python train.py --positions="rope" --optimizer="adamw" --beta1=0.9 --batch_tokens=65536
MLP neurons of a small language model. Each row is named by its layer, matrix (down: output weights) and neuron, and shows model dimensions 32-95. Each number is 128 + 32 x the weight over its row's rms, rounded and kept within 0 to 255.
After each neuron's rows is what it responds to, as a language model described it from the Wikipedia text at the highest values.

L2.down563 [138 136 123 133  93 136 137 142 140 214 151 138 198 110 136 183 145  67  86 118 176  41 137 161 123  74  91 194 115 169 119 152  99 113 171 171  95 161 113 175 102  76 100 121  99 109 141 111  65 103 142 113 109  97 147 109 119 112 125  97 130 124  85 150]
Responds to: Year final digit

L7.down1013 [121 100 153 168 113 146 151 106 130  91 175  86 111 184 162  84 116 141 142 153 104 131 153 175 129  86 158 132 154  65 113 137 144 200  73 126 137 186 122  82 126 144 138 118 135 180 159 141 146  85 174 139 138 114  85 154  56 135 138 139 238 167  80 149]
Responds to: Wiki structure and coordinate marks

L4.down920 [126 148 108  96 149  98 133  86  98 109  94 133  84 170  99 136 101  15 134 109 137  69  84 129 166  97 143  90  90  56 125  70 150 148 142  95  93 135 118 132  85 157 119 145 128  73 165 145 132 106  61 118 148  96  94  78  92 154 166 171  94 130 114  98]
Responds to: Digits inside long numbers

L2.down81 [124  67  98 125 148 101 153 147 187 161 164  65  93 184 119  94 121 119 152 171 141 128 156 127 137 125  90 129  99  54  89 110 152 127  96 199 176 147 102 130 145 119 143 135  98 111 193 119 115 123 127 162 193 123 101  77 154  84  98 122 110  93 167 120]
Responds to: Coordinating "and", give/make verbs

L4.down330 [ 99  73 118 202  79 150 109 135 129  86 134  96 116 133 189 184  88 166 112 111 162 134 114 141 154  94 105 139 113 101 110 124 130 123 142 135 131 166 181 129 102  83 151 175 163 135  78 132 123 104  99 166 150 149 155 126 132  79 150 148 167 137 116 150]
Responds to: Word-completing suffix pieces

L2.down198 [ 70 189  77  87 131 148 148 139 139 106 120  66 172 171 107 122  90 178 132 186 135 161 196 102 108 135  89 133 194 119 135 103  84  81  99  58 109 144 104 123  96 131 175 226 102 109  85 124 156 131 137 147 109 186 123 156 152 153 144 134 114 109 170 131]
Responds to: Decimal coordinate first digit

L4.down980 [ 85 132  93 104 162 105 152 133 113 151 124  93 132 169 124 147 126 118 145 100  79 158 124  97 119 121 132 168 115 169 127 121 125  99 117 139 126 118 106  15  48  77 154 160 114 101 152 139 132 117 144 175  90 119 108  80 126 156 180  88 148  55 108  81]
Responds to: Entity-completing word pieces

L4.down519 [ 78 118 198  77 137 130  90 129 109 190 138 109 108 155  88 135 109 150 169  97 124 153 112 194 128 142 113 126  78 135  88 157 125 107  21 138 129 157 123 116 137  81 167 134 116 157 154  91 121 138 133 159 127 137 146 106 132 149 127 133 141 157 133 154]
Responds to: Subheadings and list-item fragments

L7.down788 [142 122 148 120 151  89 151 119 158 165 153 141 114 154 124 141 179  76 116 130 145 160 151 148 175  40 120  87 190 159 102  91 112 149 127 174 158 164 147 127 153 125 116 159 128 127 186 122  94 116 118 120 151 131 119 104 105 117 150 112 160 191 107 156]
Responds to: Coordinating "and" in compounds

L4.down388 [149 162 158 110 115 187 120 119 100 144 128 177 148 173 138 101 173 212 110  78  89  99 131 127 127 141 131 127 112 120 122  50  54 250 174  99  89 197 126 150 160 121  93 128 160 136 131 139 131 148 107 155  91 121 134 110  91 136 133 187 118 169 101 103]
Responds to: Mid-number digits in coordinates

L2.down830 [145 135 182 158 143  78 162 164 103 138 146 106 136 124 122 106  81 159 148 142 134  92 106 115 137 103  97 162  66 121 175 145 123 140 122 113 122 145 133 130 120 113 180 182  95 131 169 108 106 118 160 140 120 151 143  88 117 161 127 108  85 136 105 208]
Responds to: Digit zero in numbers

L7.down442 [117  97 135 161 138 149 123 142 104  91 113 181 124 141 141 120 140 130 120 195 108  75 112  98 103 108 182  84 169 121 159  88 125 157  91 103 111 122 211 173 100 148  95 142 144 138  60 182 193 110 109 106 102  94 159  77  59 137 172 148 120 180 151  87]
Responds to: Row-start numbers, post-copula adverbs

L7.down0 [104 155 112 112 139  82 157 124 175 136 160  60 107 142 125 142 121 109 142 134 121 123 131 147 129 105  20 156 170 158 177  93 105 110  49 147  87  96 136 122 101 179 106 153 111  83 143 115 148  89 117 147 130 132 163  91 120 152  97 133 109 117 162 158]
Responds to: Second piece of split words

L4.down801 [ 78  69  96 129 139 166 119 130 175  96 145 107  87 143  72  84 113 136 128  99 109 169 167 116 152 199  94 149 111 169  94 105 155 116 152 131 119 122 138 147 188  97  77 135 131 164 100 114 126 177 109 155 124 137 195  51 158 133 157 147 141 121  56 148]
Responds to: Mid-word fragment continuation

L2.down100 [136  83  92 155 130 195  97 116 110  71 126  91 195 142 115 178  96 136 132 190 116 117 179 145 167 162 127 134 136 101  72 120 176  67 161  75 125 177  98 119  98 111 168 120 177 152 161 198  99 110  78 140 163  96 108 118 159 117 107 127 105 110 174  98]
Responds to: Opening pieces of foreign names

L4.down468 [183 145 102 124 170 129 163  97 108 179 126 171 100 118 135 142 196 134 153 131 200 159 146 121 132 118 150 107 132 131 125 100 129 111  98 152 165 161 118 152 144 149 185  39 112 160 182 117 103 128 164 192  88 130  91 129 161 106 129 125  93  99 134  90]
Responds to: Clause-continuation function words

L4.down224 [119 200 147 165  87 166  90 141 106 151 143 153 141 162 108 211  83 105 158 101 189 211 150  99 160 142 146 105  81 144 142 138 184 136 111 124 161 114 130 143 117 129  77  88  91  98 137  80 141 110 160 132  80 124  87 145 141 134 206 102 148 124  84  72]
Responds to: Clause-initial subject or verb

L4.down279 [178 160 123 163  99 123  90 102 154 122 139 170 141 128 144 206 140 184 164 130 134  91  95 131 169  91 102  98 114  97 101 140 167 107 112 137 144  85 189  65 157 190  70 128  98 123 133  80 104 127 140 120 132 119 176 117 153 155 180 164 178 129 125 120]
Responds to: Mid-word subword continuations

L7.down398 [113  77 126 127  34 181 154 114 101 142 116 158 133  90 138 125 153 133 123 132 129  93 138 146  98 109 251 124 116 173 116 141  98  97  88  98 143 106 110 169 173 149 132 114  64 141 120 174 144  97 134 134 166  67 179 170 114 140 154 108 167 140 140 134]
Responds to: Predicting next digit 6/7

L7.down137 [ 87 171 167 100 158  99 118 134 107 151 159  55 141 161 138 156 130  99 130 116  95 157  62 134 115  90 159 119  69 139 173 153 131 109 144 104  72  85  80  96 212  77 126 116 142 134 106 126 136 106 120 130 163 101  92 150  73 214 126 144 120  96 135 114]
Responds to: Year-digit continuation

L2.down900 [182 103  95 146 142 136 105 115 100 149 141 121 162  60 134 142 161  96 178 128 132  81 143 158 195 136 112 141 149  96  84 184 120 140 141  71 145 117  41 118 121 102 142 154 151 138 151 157 142 110 169  87  85 111 202 131  92 130 131 109 175 138 133  88]
Responds to: Table row start

L2.down624 [169 123 110 123 103 140 158  73 105 111 135 157 113 132 170 158 178  81 167 128 139 141 123 128 120 193 154 119  84 176 149 154 143 151 122 148 136  84 156 123  85 186 189  50 145 162 131 171 108  81  93 109 153 176 103 144 181 104 115 190 130 133 174  83]
Responds to: Second digit of numbers

L7.down337 [113 115 104 142 162 107  71 126 124 152 126 127 172 152 141 181 176  68 161 135 150  94 170 116  79 179  96 100 126 112 145 128 134 141 166 119 172 132 118 142 179 134 146  94  81  54 174 102 107 149 163 142 112 150 148  98 141 114 113 152 161 103  98 108]
Responds to: Mid-word name and year pieces

L2.down105 [157  95 141 143 134 109 109 119 144 107 103 115 137  76  87 105 132  83 158 124  67  62 112 163 123 160 118  66 116 106 158 117  99 127  97 181 135 134 136 129 136 140 124 140  62 152  96  46 154 110 109 128 148 139 105 114 183 181 146 128 199 159 178 117]
Responds to: Have/give verbs after subjects

L4.down479 [128 143 206 157 124 132 101 116 126 146 134 200 149  94 105 139 110  87 108 127 151 154 114 187  78 118 113 150 210 114 115  60 165  92  54 111 157 156 109 125  48 161 115 176 130 140  59 165  91 128  97  99 113 126 110 178 109 122 122 150  89 111  91  83]
Responds to: Table row starts

L2.down817 [120 164 131 176 136 179 127  73  96 163 192 132 139 152 149  84 131 168 140 168 129  84  96 127 163 194 103 186  94 132  94 133  98 116 115 111 184 133 145 164 124 133 138 103 205 111 137 122 167 160 132  98 129 117 150 172   0 119 109 100  84  97 134 198]
Responds to: Twentieth-century year digits

L4.down81 [154 115  91 109 186 182 142  85 140 125 127  82 109 114 134  79 191 175 127 111 158 196 117  51  84 188 144 110 109  80  53 134 165 141 122 145 110  84 136  99 164 109  91 114 166 135 124 117 104 182 123 136 163 108 136 157 151 111 111 131 123 163 109 148]
Responds to: Career timeline fragments

L2.down218 [104 183 153 153 113 162 157 125  46 180 112  90 102 112 161  72 183 172 132 129 156 128  94 169 124 120 149 130 144 119 157  98 141 107 109 155 110 101 120 163 106 123 146 162 146 105 134  61 102 144 148  94 103 120 155 110 155 119 160  88 117  99 127  74]
Responds to: "al" word-piece fragments

L7.down830 [149  72 144 101  93 167 130 148 170 125 120 151 124 145 152 119 117 158 135 123 173 128 154 131 145  77 116 121 108 148  65  99 138 105 112 138 120  84  88 113 141 153 120 153 114 173 116 158 113  86  53 112  62 142 103 141 231 129  92 126 103 129  98  96]
Responds to: Early word-piece fragments

L2.down763 [157  62 107  99 127 159  99  87  86 147 176  84 150  71 162 158  94 153 121 118 124  95 165 158 163  92 127 218 100 103 104 170 135 125 148  85 136 122  92  88 118 155 128 115 135 143 163 179 147 111 175  95 129 149 152 141 100 162 111  75 192  93 154  75]
Responds to: Row-start table cells

L7.down820 [117  87 106 124 133 147 105  94 116  63 116 117  95  94  76 102 182 129 133 136 135 151 145 108  82 142 140 117 155 168 166  73 146 145  89 110 113 118 174 151 125 159 185  89 110 136  84 140 177 119  78 156  44 131 160 132 115 120 109  88 106 132  80 175]
Responds to: Mid-word continuation fragments

L4.down489 [138 147 107  85 191 154 102 118 185  87 139 129 159 152  68 102 177 126 173 159 123 137 161  95 135 125 135 131 109 155 105 177 145  92  98  78 193 153 127 108 164 127 186 116 217 164 168 119 123 115 111 149 133 113 150 133  99 151 123 148 152 150 111 144]
Responds to: Mid-word pieces in foreign names

L7.down272 [150 146 149 111 149 195  68 144 133 131 125 152 187 179 107  90  95  25  89 139 129 116 148 136 133 115  56 114 125 140 139  88 157 136 167 143 143 219  82 110  71 112 146 100 133 172 143 161  82 136  85 142  93 130  50  96 143 123 108 161 124  49 133 187]
Responds to: Foreign-name inner subwords

L2.down88 [ 98 135 193 140 125 166 131 117 113 120 159 170 154 112 136  74 139 145 151 190 150 177 149  62 103  98 137 137 146 134 177 140  63 110 113 162 167 142 164 122 124 114 124 133 152 150 135 117 125 152 104 157 133 103 156 154 105  95  72 119 192 103 130 190]
Responds to: Comma after date/place